MLP neurons of a small language model. Each row is named by its layer, matrix (gate and up: input weights) and neuron, and shows model dimensions 448-543. Each number is 200 + 30 x the weight over its row's rms, rounded and kept within 0 to 999. A neuron's up and down rows have the sign that makes its largest values positive.
After each neuron's rows, "fires in" lists the words (lower case) most often at its 100 highest values on Wikipedia text that the model never trained on.

L5.gate66,220,165,200,202,133,205,253,158,212,258,184,233,180,201,145,182,215,144,215,192,143,261,174,210,179,184,208,193,200,250,193,203,253,243,191,213,183,133,210,245,200,209,195,248,128,188,146,173,191,235,253,181,193,238,224,166,239,204,239,200,192,220,206,178,225,241,206,217,178,157,232,182,198,218,263,197,174,197,205,208,199,182,173,217,131,153,190,215,254,146,211,232,199,214,182,155
L5.up66,195,225,229,164,204,184,174,160,227,240,187,205,188,229,185,211,204,130,260,228,241,177,172,204,222,173,239,229,257,245,207,228,216,221,183,236,177,217,185,213,200,241,276,249,255,198,212,131,174,183,216,222,188,160,198,175,189,231,252,226,195,183,180,147,179,236,199,229,163,162,222,220,168,192,238,158,165,260,171,211,236,202,176,204,211,217,185,209,178,206,151,244,176,213,188,199
fires in: "of", "978"

L3.gate1066,205,193,229,246,163,217,139,204,215,154,224,209,175,216,197,138,206,192,150,192,186,190,189,234,169,247,173,193,146,154,197,242,198,220,197,232,194,171,172,287,147,173,186,211,167,217,170,183,214,190,136,193,229,210,222,196,260,214,226,193,239,198,193,198,262,248,246,220,237,207,183,205,144,191,165,200,213,250,203,249,178,227,183,219,235,153,189,189,259,224,205,189,167,230,234,173
L3.up1066,182,196,171,144,165,201,110,186,238,231,184,154,191,189,233,229,197,164,198,217,227,189,249,181,231,219,204,219,242,187,190,188,203,187,168,198,188,213,207,238,120,241,212,191,235,174,200,162,214,179,220,177,193,232,191,250,211,225,194,166,183,190,184,197,198,154,152,177,172,269,188,196,171,263,242,216,178,183,169,197,189,264,219,194,265,193,226,173,198,237,183,151,162,172,172,226
fires in: "of"

L3.gate864,186,180,199,196,253,178,193,216,129,220,167,197,284,220,200,169,237,149,195,214,191,204,186,190,152,275,182,208,203,214,199,230,216,224,214,194,176,222,196,170,228,194,126,186,160,236,129,216,187,209,166,244,251,231,249,178,196,200,172,216,168,202,172,222,182,244,188,176,198,246,108,193,205,216,241,224,182,144,239,200,204,199,203,184,198,213,181,206,225,204,164,157,253,233,185,178
L3.up864,205,205,194,185,209,225,167,193,215,162,189,133,227,251,195,200,196,172,231,159,159,195,195,182,193,220,195,182,212,268,230,213,185,239,182,210,210,247,215,245,183,195,231,206,193,201,164,213,228,192,212,245,225,227,200,202,172,225,164,258,202,254,221,220,146,167,272,195,203,209,226,180,198,231,210,246,197,149,172,200,227,188,231,175,181,188,209,165,168,165,151,183,191,175,242,153
fires in: "during", "of", "in", "following", "to", "ongoing"

L3.gate1766,181,187,236,197,214,203,219,200,179,234,168,206,188,269,203,208,207,209,211,232,204,236,221,236,181,192,162,167,239,194,172,203,249,178,185,245,210,165,233,197,122,199,156,222,236,247,183,209,223,211,217,196,219,227,200,168,143,172,221,205,181,145,272,199,216,142,185,189,176,217,201,221,161,179,184,209,242,148,220,222,195,167,204,238,170,180,155,221,179,172,226,149,128,125,219,231
L3.up1766,188,223,170,211,212,238,178,208,168,197,244,148,155,147,206,167,183,198,207,243,189,183,243,216,211,215,213,179,182,197,207,243,175,162,219,246,208,231,235,180,199,149,197,152,253,204,226,219,127,189,163,186,232,177,182,246,207,161,176,201,222,194,206,192,176,180,224,168,232,208,194,208,214,193,201,212,159,109,242,186,210,254,220,242,186,157,155,140,181,187,187,194,222,171,196,239
fires in: "of", "team"

L3.gate1302,198,205,250,218,231,215,206,222,226,187,196,213,240,160,195,192,242,197,193,200,198,188,200,205,169,222,192,219,170,222,239,217,221,188,195,173,186,149,178,245,169,165,181,132,149,288,148,193,224,228,202,153,212,249,195,271,212,246,194,216,238,216,181,183,240,253,202,131,275,183,215,216,194,191,226,217,158,172,261,233,196,160,178,189,183,199,203,212,210,211,206,204,239,210,196,184
L3.up1302,193,235,183,209,235,195,193,171,183,190,244,196,194,235,230,226,223,210,131,212,233,218,217,218,240,229,176,165,193,172,247,241,255,226,202,254,169,203,215,189,187,165,171,193,207,238,192,223,123,233,211,203,136,224,199,186,207,235,186,170,190,246,201,193,201,225,214,221,190,219,201,222,215,226,173,237,171,219,213,236,179,207,183,231,202,207,178,205,246,169,178,188,220,218,195,182
fires in: "to"

L5.gate542,185,225,227,176,211,225,169,174,191,193,191,237,196,195,222,104,217,166,173,215,190,202,219,203,173,208,152,209,174,216,199,240,210,161,202,175,209,199,235,228,198,227,225,158,196,171,204,225,221,201,178,190,193,229,195,176,182,247,219,190,176,156,157,142,234,218,201,143,216,143,211,190,207,210,188,212,158,217,184,206,194,155,196,170,162,160,197,144,247,211,180,195,209,185,239,191
L5.up542,174,199,280,243,172,145,176,216,195,215,214,205,216,198,179,193,176,158,159,162,195,203,241,186,221,221,231,177,185,219,135,213,137,193,179,219,207,210,194,194,183,157,248,167,173,264,280,197,186,215,160,206,169,243,209,138,209,165,134,237,189,216,171,214,186,216,197,254,193,206,206,151,189,200,174,157,223,140,219,199,185,198,222,219,189,224,247,173,215,240,225,204,169,169,206,182
fires in: "was", "is", "were", "and", "to", "been"

L3.gate1026,223,180,245,158,203,178,210,263,250,231,177,202,242,186,168,188,211,165,132,215,242,188,216,211,219,153,226,176,242,238,201,171,222,152,193,160,227,205,208,195,146,181,195,179,169,184,182,203,226,192,208,173,230,216,181,224,173,207,228,217,214,185,189,238,191,173,214,156,215,166,228,181,155,204,180,208,210,200,224,253,208,223,212,189,153,202,259,177,148,220,165,198,184,169,161,211
L3.up1026,179,194,188,202,219,191,228,197,166,178,233,201,188,220,203,175,218,194,198,175,178,223,200,190,156,199,219,205,207,184,234,221,163,249,209,232,183,230,184,198,162,192,145,198,200,202,239,221,150,234,187,186,187,246,190,162,224,216,170,156,187,200,148,174,189,189,183,169,245,208,197,259,133,159,228,146,203,171,242,182,203,196,264,220,220,195,216,207,155,253,236,181,138,198,122,202
fires in: "also", "was", "been", "being"

L5.gate148,244,201,246,192,294,208,220,187,206,135,159,211,219,175,170,207,194,175,248,165,244,155,197,144,174,255,128,213,208,214,170,240,207,173,248,199,249,178,198,142,162,170,207,190,159,152,236,194,188,184,209,139,254,223,191,186,136,257,185,241,193,211,119,163,180,207,218,198,144,233,181,211,200,201,222,190,175,202,214,212,200,216,175,209,187,182,195,173,193,210,241,196,228,214,203,170
L5.up148,221,166,223,204,195,213,208,214,216,126,181,196,147,166,181,210,224,238,170,196,242,154,208,128,220,208,209,182,167,193,174,219,190,180,184,136,194,186,196,176,148,173,190,206,214,211,249,236,155,249,191,203,209,210,176,191,275,205,178,156,222,250,260,205,223,149,175,189,144,260,198,214,215,182,199,228,175,163,176,242,223,205,154,160,181,215,260,222,180,218,198,239,210,269,248,206
fires in: "in", "he", "as", "is", "was", "at"

L5.gate1701,228,208,227,235,253,184,219,192,202,202,149,267,202,222,188,187,163,187,143,186,227,227,155,166,140,199,174,234,234,172,198,169,215,200,181,227,226,256,179,185,222,195,218,221,203,181,239,215,188,225,158,196,184,192,224,182,142,206,184,224,209,162,196,227,229,255,239,190,147,213,184,189,221,195,201,237,168,218,216,204,192,201,178,207,190,197,173,194,230,272,189,211,221,159,165,196
L5.up1701,231,128,247,244,189,217,203,210,176,216,186,211,206,263,153,201,213,218,161,231,184,230,186,185,221,237,189,209,169,228,161,175,164,272,214,231,227,206,188,204,163,172,130,176,214,174,216,237,185,227,224,166,182,214,206,174,194,235,169,188,178,191,178,165,163,178,255,168,174,213,226,213,208,173,229,211,180,135,197,171,201,135,193,218,197,183,233,219,135,235,250,188,224,220,214,163
fires in: "is", "was", "and", "often", "been"

L5.gate1647,150,166,184,189,234,198,191,208,196,167,167,218,188,196,136,167,133,232,181,198,210,220,209,235,201,235,185,226,190,209,144,171,187,174,247,161,214,188,214,215,139,199,247,131,220,215,190,203,224,225,165,148,228,220,200,248,205,187,121,207,221,227,224,211,242,208,222,191,226,169,170,213,203,197,166,203,147,167,196,154,224,164,167,235,214,268,160,181,232,245,231,164,162,147,184,214
L5.up1647,233,168,200,215,186,194,187,216,220,164,161,203,223,211,185,221,146,212,219,212,195,162,198,222,232,178,180,197,219,217,205,168,187,235,205,214,189,184,153,199,208,229,207,244,226,164,194,167,191,177,205,191,192,170,231,179,235,215,164,256,186,182,203,195,203,210,194,192,183,179,205,230,153,189,252,174,181,225,193,171,231,175,147,155,195,214,228,174,228,251,187,203,196,246,202,280
fires in: "was", "is", "were", "are"

L5.gate469,184,264,242,133,237,181,205,175,173,169,178,197,207,175,200,222,205,256,192,182,213,166,191,205,191,223,156,172,177,204,163,192,248,213,192,190,178,178,237,221,178,231,206,163,195,167,216,186,239,189,186,266,260,208,198,214,177,133,204,244,237,198,194,230,173,248,233,161,210,229,253,160,214,246,189,207,195,260,208,224,244,182,149,231,217,158,239,211,182,229,219,226,176,203,172,200
L5.up469,237,263,218,232,245,198,163,239,213,138,187,212,221,211,242,200,185,224,186,174,233,191,215,217,164,161,191,195,160,212,150,152,181,219,189,180,162,198,183,176,208,224,235,156,210,162,244,181,148,221,167,191,227,209,213,232,235,224,143,259,221,194,222,207,247,195,207,190,236,208,245,141,159,202,239,180,183,162,247,194,176,168,180,193,136,205,249,221,222,189,181,210,179,208,219,197
fires in: "is", "was", "were", "preceded"

L3.gate1850,200,192,178,170,187,208,222,175,171,191,144,197,186,204,167,231,210,173,178,173,152,193,230,272,184,195,247,186,165,206,148,188,219,206,190,185,174,163,178,255,176,215,267,169,167,266,196,250,191,220,213,196,214,202,231,191,277,178,242,221,249,230,179,170,225,175,211,222,151,193,162,184,177,197,244,162,201,186,177,220,227,209,213,240,184,197,165,210,211,217,198,208,202,188,235,176
L3.up1850,203,237,197,184,212,169,194,260,234,161,194,170,208,186,207,199,203,253,204,187,210,201,196,220,280,169,250,207,228,206,164,201,201,190,224,177,203,215,260,229,177,195,235,212,177,231,201,158,244,163,197,186,226,193,197,159,207,217,174,157,179,233,121,175,200,197,201,156,205,176,154,200,250,232,180,130,132,209,202,130,179,203,225,218,247,224,219,144,244,220,215,190,187,204,177,245
fires in: "of", "among", "in"

L3.gate1832,210,235,192,231,221,231,193,186,199,132,180,182,183,184,163,219,210,179,175,191,244,168,195,217,224,213,186,244,142,201,184,214,161,234,188,167,225,157,253,222,210,186,219,155,188,178,157,237,185,212,134,259,260,239,169,217,229,229,256,223,229,222,205,191,257,162,179,156,151,213,167,211,219,220,206,255,159,232,239,157,225,181,217,191,212,205,202,266,194,149,234,224,206,189,237,197
L3.up1832,186,214,220,188,220,215,197,125,220,203,175,139,192,212,240,167,202,214,204,188,195,190,224,165,246,230,182,196,178,200,214,147,230,226,148,228,228,227,238,194,183,193,152,177,133,197,228,229,200,167,165,218,215,217,203,181,173,204,168,174,239,223,207,205,171,204,176,169,203,223,200,230,232,227,199,136,185,210,206,176,257,206,211,206,223,220,197,210,226,215,182,208,182,188,234,256
fires in: "on", "for", "in", "to", "as", "with"

L5.gate696,256,244,241,224,206,196,175,161,181,264,187,222,194,230,194,181,193,169,197,235,240,175,163,196,179,199,161,217,199,164,201,222,217,138,157,173,209,141,233,199,221,184,265,254,200,178,234,203,207,233,249,216,223,191,220,196,179,206,175,176,179,206,159,147,221,212,198,133,168,204,224,167,228,170,235,222,208,232,196,181,184,187,215,220,205,189,225,241,221,175,199,191,120,210,188,179
L5.up696,219,191,203,241,188,195,245,157,188,260,233,195,173,233,232,201,169,145,212,202,228,247,151,273,179,196,197,190,222,198,209,225,210,200,244,237,202,215,231,155,187,199,188,187,247,126,131,209,213,188,240,238,179,223,184,182,183,183,236,154,208,181,188,219,232,166,192,176,181,178,241,251,209,188,176,180,201,213,187,203,156,226,201,206,221,198,250,169,190,190,243,247,190,158,210,202
fires in: "of", "lord", "called", "named"

L3.gate1248,173,157,179,202,172,178,217,205,257,195,254,195,211,205,146,194,234,202,209,188,278,231,213,245,218,184,207,179,217,254,163,185,218,194,233,245,262,159,184,223,200,166,210,203,242,182,184,203,189,249,216,232,207,154,212,183,212,243,189,210,177,264,213,181,200,204,199,213,209,184,216,182,184,255,195,243,187,157,194,230,205,197,226,137,188,193,239,202,200,253,191,222,178,175,214,221
L3.up1248,172,161,186,175,246,226,167,181,197,168,212,184,202,130,177,240,112,208,191,274,176,194,214,171,167,226,222,175,191,176,213,255,195,230,200,203,172,205,187,232,179,194,174,163,214,195,151,210,166,209,174,135,169,212,188,235,204,142,227,187,233,210,189,249,151,198,212,175,211,195,186,229,171,193,214,206,203,130,235,166,177,177,163,171,212,156,178,176,173,212,188,165,195,206,158,212
fires in: "of", "at"